config.yaml
n_layer: 11
d_model: 384
n_head: 6
n_kv_head: 6
head_dim: 64
d_mlp: 1536
vocab_size: 16384
activation: "squared_relu"
norm: "rmsnorm"
norm_place: "pre"
norm_eps: 1e-05
positions: "rope"
rope_base: 10000.0
rope_fraction: 1.0
qk_norm: true
attn_scale: 0.151
bias: "none"
tie_embeddings: false
parallel_block: false
extras: ["capped logits"]
init: "normal"
init_std_qkv: 0.0208
init_std_o: 0.00444
init_std_up: 0.0208
init_std_down: 0.00222
optimizer: "muon_variant"
lr: 0.00226
lr_mult_o: 0.68
lr_mult_up: 1.1
lr_mult_down: 2.0
beta1: 0.93
lr_head: 0.00722
warmup_steps: 51
schedule: "wsd"
decay_fraction: 1.0
decay_shape: "linear"
final_lr_fraction: 0.0
batch_tokens: 131072
seq_len: 2048
doc_mask: true
train_tokens: 464600000
steps: 3545
dataset: "wikipedia_en"
MLP neurons of a small language model. Each row is named by its layer, matrix (up: input weights) and neuron, and shows model dimensions 0-255. Each number is 500 + 50 x the weight over its row's rms, rounded and kept within 0 to 999. Numbers have three digits each.
Before each neuron's rows, "fires on" lists the tokens most often at its 100 highest values on Wikipedia text that the model never trained on.

fires on: "==", "\n\n", " ==", "\n", "==L", " L"
L6.up249:558506451456481509490491484512510474400431486509514583543546484507512528557544535498509529451542596461464534464526432542485634418475555437512492565422511489558581544483509511512462544546484567500477547480620493490516526583590432488520421444522484472354499421507518455502493400479539505530535427394452495528466514442489508557583533523483454579518476517508470479419470528456550434434515464449532456495507534469518484496438473476536516532505578406521473499537517508491558520461491465455564442535540544603510480512464489464458579516547529476473557523411545646468512511580425548466479446360503466605493563410532525492327523503548487418506417417499486477535487531499522611560479580515586516435559590581465496536495474468480426570404485505468486433494399505488552614542497532

fires on: "\n\n", ".", "\n"
L6.up1286:434499558425514470544405437507436455475526511545484558526499477428407515513503531502471521459540477480462519477478511474568525387376488518566575562444483463472537467478535480478526562493469542356453491494542389479576531559471590471470553427517519548586524483386470467495445568543565498445572542439564517508437477450446535547376437561557464555519458460516450481505446471422386486431535555530536520566549457556544583420418449458644525486555470441501600470530487540514480489518491456525495509533452464481519458544486490507417464534499518579544554517522497622566469490494496533581489524478434534552495483471434529502452439630466453476593492512463552522487469452521478487593546547417511413507602563493518500537505526470525552578486540484488557463487511615532429482477515434

fires on: "1", "c", " (aged ", "ich", "om", "–"
L6.up950:528503468450523547517554483423470530497475391431473528462556537491488425539463528521481485527542423474479414505452525564519427538480508470625527515514470559449517428481453517504552443448537385492455485529474498482519555537547474506552483498491425488541421427475492553460545524519490466491540457448471578545489430605557593467462483517472568567506522495365501553479538539394518510495520381536440493469554459368485540552509514439546463622483545465445550450542434487520531517498484540403553534408592557532477500580475547361591594392585486484563540592486512457521506440465485494483465631462463552479523497460508446501480429411443486463472497569505485440570536521537522536462465482505411530484516494475509508567489456463481531471566362430514498532579470468535544502508585470

fires on: ".", "\"", ":"
L2.up1470:499511559525513583398567505475507515605515567475400495532482508455463546444468500403519561494471518505483507506427469541454468535536353526515421543459525472441546563473553462442517487516509451480540501490448518489508518522497510526588451358524469499505540453458494500580472539510470514549612495454495505467520534557466557405493540576451362527513494499469566460464476535520436483559578500506457496494494512532541477457449423541466532393445487480607566459520512441451545569437574533441537386534542549414541504522472421564574484422550423534537473551520529549360428449482459447461546460476446437525532490603569536535503504535429512434512599546484505445498478458500577477531461535529509451505554551343471526429455513543408451422494513538504482475570491591422495532510487560

fires on: " and", "ad", ", and", ",", " &"
L6.up1518:534581475508527544415463436494530577491618467549427508407532463446566525453510499453486495424456587544461534441496482498587538374488536527462527442438574508506404387512539513558496513442483491573373469503499451589568442586509520467437506526469574441438446481488533545533489492531523544535523429476500481503433493584484483549395576515527458500552610533436543599561437549503565486530512439539495414460422493491471451463552434580438483468520576442558502486513511461478570518435529467502482495477496444509471588602486450528559512556495564498532484603582468393551491393490477443516460428524468485466580390445582466512551558497396486540520542567473543503591527544519548469508466418563449544508498534575487440471437484512541458519508509542540508497558464497491441443498462547

fires on: " and", ", and", " and a", " and the", ",", " and his"
L5.up929:559544529474561524445608534497475513520481470452492457566472525497623553420435522436528573552518571481495414445461480476389540553479539454442449474440551525451521539531453531511521552574545502507495496541500499471476606521540441625461441484543521501487453501524556485544524582499506519489540592557448506488433500446537576488487478489487480525524456504534505447550414605540555503484516469530423504597460542434464554568466464480431537538449465448438480519562575484487391560578531527482606550562462511491486445498475547449444489448516440557560510635512470564467487557484437562426445435471397445430537512408565404498495522514480402402489525506529476460421457495528470529528503547494463431462524540404480504502428509516529479423430627460527437505455410513393455435586461523

fires on: "\n", "2", " |", "1", "\"", "es"
L7.up1378:432493487486470462480512507526536551420419582518534453545409515421604427509473559456497522555451572547525411498497459473527518467489445466522514415452436511502556504557530494550588501508467485515558502623488498561528553451458407498415573477524517351454480500470482465506467472526567407500608419565538476456501456473516551541559475536505452504521469530549487499460526474420487421502483506468486485485490465454551535563423481536553545510497596536523463365510495549594544532431493463575494511485481499336522530534633447469596487522498410460481437573541522503576492547471440523443515506518512552562543565457440460539437489493503542447540476534589529549531384499484537548482494449527423511512461528469422457485492477461431496446562470514554500570374499607483483481456512482

fires on: "\n\n", "\n", ":"
L6.up618:406491482510485632509584450503534438539489421411531533453521576483558526434618449519441508489593419462507479474540506508548559497488581563565458541407497519618479564552411439561492572454459524438435512490458375472455594558501531553572591484442430468437447586503480437580476520543542487490522589525441534525403441504370515463417476547473576488469490489486552547532533492582562498497522473474436535560494545471532566389477535531526533416494505497532516420549436509485524510546460459468479572435509446558480493535511513437473452530500487496477481564517513526564536527538468584406433523464429517556577489501429566571550567468470500470468504580506486514438407534440587515512513438469454432513550400525536546499552469597440448539474526613484430416441535512477515533460540422

fires on: ".", ":", ", with the", ", with", " as well.", ", where"
L5.up1280:494517507547536549496522546494519464567486467483523449527515413520530438436507523413458614480474456524512485458462452481481483510463516428452473557426573565479601451439525450494486520468491506478504597506495562476490451447533498569507465456555464587448486500474552447495489491497495521497583531553473505444502593398503572505517501571441545594398511462506498453471456428461559442506543450448537567454377574498472530558414524459507522490470523506579440488511520429444453528477503459470480487584491546503537506423523514512530502385551479584492482555477586577521478564564429439381614581512508617594531536509509548590566504510523506472544605480475438530549478482542521527470481545488547393427516632407461498450536520520450509575478575458500497458443546567511499444485589546

fires on: " |", "\n", " | — |"
L6.up190:435597426482516441594590441468632469478519460480542554465451505500415530529512542455500566515462556479605497511510457482457543504466494501549443455534475586393582448404487448390510494466425546573436464555443497481458535515440472483614569526501526429469589516474539443500556464521425521494538520504432547486513611438453554483493430607464531411549426518515557514463545530451531430494576447461440509448511542427546520494394503533557445498461479541542547453598356494453417505498564453627535493473489467511559519535503500451558494496558469488630409505380541572455508553401487541429458530525511564631501453461430499529533537525463472462460505528599498546508540572514384533581464455516495499490514532484558547469502491490369501588486441505417514499340548491509494540406463551

fires on: "\n", "ac", "ic", "-"
L7.up956:590635458505591542583499480479529532557501459554579515481519482596559513506428479536455561577398517496517488547545537481480431537460566523559516437561431490438534481462465509472365559392479427606402557478477580548487489495514470469468504430481514549498413416524476473433445530505470458499521434411477565463432496483498514499526453526583568478430476439468526515457585387511477462454515537420528491407424497518618494499406536546536545518461519473503483579500409505525470421523524435501483510458471521567470448556467586451506469489497546477508489430353452535554427537517481578494524436474565478476547530479515523421502395561483533438449458460471438437476547440519529594419422436412513564482560525523506525428476437507467512571515531491499480511504446523494470505486452551

fires on: " and", ",", " or", " to"
L5.up775:490546563508510534440520535475624382428516503558436457514393469511511514506448496577567521547463529441515520488414423558506423494486508491456493534470437595439550465529432538427627543478603404463515398441452579448456520427514595569502525534437553507425462546455505457481548523607518602470514466550489510480537516501458529573489505537509442498490582522518523532545534521511550460413443490498464419546473549532534580510518538504493549557432487544457494430520434532472479465473492555490468602452508435476470506516530474555438526569540475529560473510562524491497506485562495522431483472523479485554546498534501412514450659498500482598537493475530444524595525497470563525524585495582559415482557525532442563473510608575535467573493530438468519500471456550359563487498532488

fires on: ".", "1", "2", "–", "6"
L7.up281:526427520469473575483483551439441473450461507575539551428468476508489399511447557502465511481532431564481509589430608526467496432422590542502476552548577479503568510508470453531532385478532508553413469507483545529436583513541431526521581470527583556432547426520511545507490605475475484433505461448478511471513492593513614518471522512408557462450543510413508583414535477462488493504529491490465474537524495473563511473599451449514541493487498486482461495532459512505555519460565449511507470439578467421495470566460476506585486465485432503555553432482471494593526462557456541528474598526477516484481480593483497469414506418493526449551414468547561476500534546552541408490488602525462517571492537413502545493345464473509505549538433429565495532612496466514580655507464564

fires on: "==", " ==", " | .", "\n\n", "\n"
L6.up526:450458446494464501436424456564541448393546541535532505466524465462482609554435434513568578525455540397531396577514597642546516432548508575513465480535460448471585486466475459499519470572443512524525440477511495540571438482510515483527444405462487496560440475468417495476478517500535587441570534495519559417472510559516526511568583577506444597487463486584583509444440575407423475481455559594421511487570553456443479559540421537524504581465543584566525532474579538529537464505533456551438453412488485497557487484432506447534526513460508594378454541476592449600515604521505533533498571529544592525506537510511486442487460530493508474483447472541521438465512470522496580524436561471511447595575501453466472550472563485517432481590467486445512493449474680595535540518433496

fires on: ";", ".", ", but", ":", "; he"
L7.up829:540531550523475608337470519419513521527442538534517459540485430466548526526469514547501511514476548465520479532485383520507466503507500473461388598579455440490526594482543517562541586503400470440535474540432487444415401515620501540492482403516513594540468540494552463438465490416517517524496536537490446474509567578556588433480458562479483535447567529412470454505438459500558467586543471457589521510552486511505441568491474461533529480491530463647495506504537422490465562499569459506495426485493488424556556482574475517489498393547482496497437547519502560581546440515470448489497508406477475553526550579567637564423550462414456429567580512449524435487404506481522450548549509495407473453558552471532533496428472538531448468490483567496492562469469515515481441563530595

fires on: " and", ",", " or", ", and", " against", "ia and"
L5.up991:479538518468568476416559474550470525544530493465488491490536473516472537399553592417476462526486416429599569512464395485386465528543509461503503460523512500450651489514482529454467460533426523537493543516549443550527638499499493587530532565463526571561530471508514637432466587481536530501535516540407580451428429515519527542409586576496587503465490581438475517556371581492426437454462530480528468482524539534448479526478532598440498552542480519502425472506525531535485508499466533541504473418524474461546622500508473509450537527557535476559501570516533574556449486600468527458573434487530519516559454481434438451551530576498522432582436509439533508506576470491478477531518458492493472364533410508534555466340555564424500505493535471527526514466606571445509589586450489

fires on: " or", " and", " &", " S"
L6.up1446:496480448500523568432504417589489546397483389553453403445499453496449483470513524560449460514538456420637438534504510583600475453544529507488518526486415528524605444513565471523490463484493441510453470547409537465443501491586478557538558545429596479523514541560531460565370557563516530462485458494482572448502487593522454515399453501505415513482518592480509504568482560463515500543475578589582416455513528467496516462491537567517520556494512500531484406576415397539617559487551553565511505466488476524561508488549542532408561560510538496572519492637461515520540479556410596561554383445523421460534522500453535469547560451401455479497446509524463464453512516526534482641465445501462460540461570518524510547499550502430461545438416465487556484600495474530402475520499497

fires on: " and", ",", ", and", "\",", "\n\n"
L7.up214:463470432539528466455502510476480479457523480470488445444533469490550423584524550526474610557513518427473482569528482491532572462466444502467380541502476568398553496525510508512521517557500546471502449412436558410535393455523484554519495334507520519519412550453607519484431484472471523480461521581559453424501471475580628479513502546529467526575482493410490463438452502473495456529560504522525514492507526547511498522482469462437560504426541507527525488546560458483466522597541495461509523457543454514541478419463487538561469449516507625562530567499540596527506486483426472559546443402514544546466496510452596523450488520487463529453511517479525493446466454471508441529506551516521438452576597442457569530511604480554486458507566504439454483523489537556384421626533484

fires on: "==", "===", "===="
L2.up309:560433563442468476535553514529490463495529441555394514499523564551487524463514587466384558496437553559560499482447445504463489518571530394539578527519601510446469570419487493458465455505489457468460569560529509508486559494533456559485557474568428432521422477524407554401427522489474487539517370399511426602434558528510490562463473509550541579554432526521508478466526565453565445406428534549530364519527463522507512500417521518495547415504527588475464394496628451457507484568471596511486469546496526492465437485571622513550524492402451498471459527509473542503494481561366516480493455453487498442466456496527523505450517466596456429439505494499416569493617520550470499440499550482489567517538516536515491462428425540529451544457513474473463605454449532430472510579523530

fires on: "\n\n", ".", "=="
L7.up1428:459495451471568458530434442485460502457597540549502563556521507441454490551470560503476547475463498451424527436477528446545513327437466471520513574447450446503474494454554488487578608490423526350474506496543428430549511524556602574467492452510491533544517428347504461548445639484481452506584504461500501510362479417404543504425444476525463577476495450505474502492468496458432496460543552553555502608497552543544528441421362481627504544537465422484609494528410582518538520527531515560477481553436438531579447523431514451502529586466444600454550537501498590513416520474504559599504604473506505511537476571508510510458478522447539504523460486444532456480484498551441509563542514383529425495474555497474552544517571528542500507513512473492547472462499565542445538480452455

fires on: "====", "===", "ab", "ort", "==C", "=="
L2.up111:520427535491596543524491555552569466559497539611553545490590511527515534457507533533532545478469553550417557475499519463515469495416480466552588498512559499461467453491451523543469525445478521446581593630465439486493465462568483555445586462382585560533527480458462540454512535496482463510521505503490492449391489488511436544505437568430511547535427523426503475400447437449482617479473554446473420590523512499446486428493494487479558513409398524518471487471529477474459510417528540456523553518487419513437490520437536439489544519422535498479523634461462422580471515502498557445542451488535464505439517468536487444454445421492507455492485554401481495456459545473501606511444496426573507450497468476432499440373494560532489551465587484436471511471513477499399413556494503

fires on: "\n\n"
L6.up655:504513536538446557510492497594524465455487432512479446498575505446560484530392509512539484550453507483471415560437467575452530494567483541493578457502499330535517497563478411431567538484439485504585531457454515531531497445523491527518547460400504491546461436568509477428515495440510551507620449479488570531553545532529460548483568544475471489416543492582473514443459591437471529482470553427479458562503472489522467583466472488456601605469471472541546421473517515522514551460424445497499430457471471481513489558481585538354546444528518472485623524586496497516508543480504555512461480445502504533526572481478514490562371559364504415536556506540573491476498585433540478474407509463413500549426510490510489481511529475387440446518497497436550477447637531619451547464502454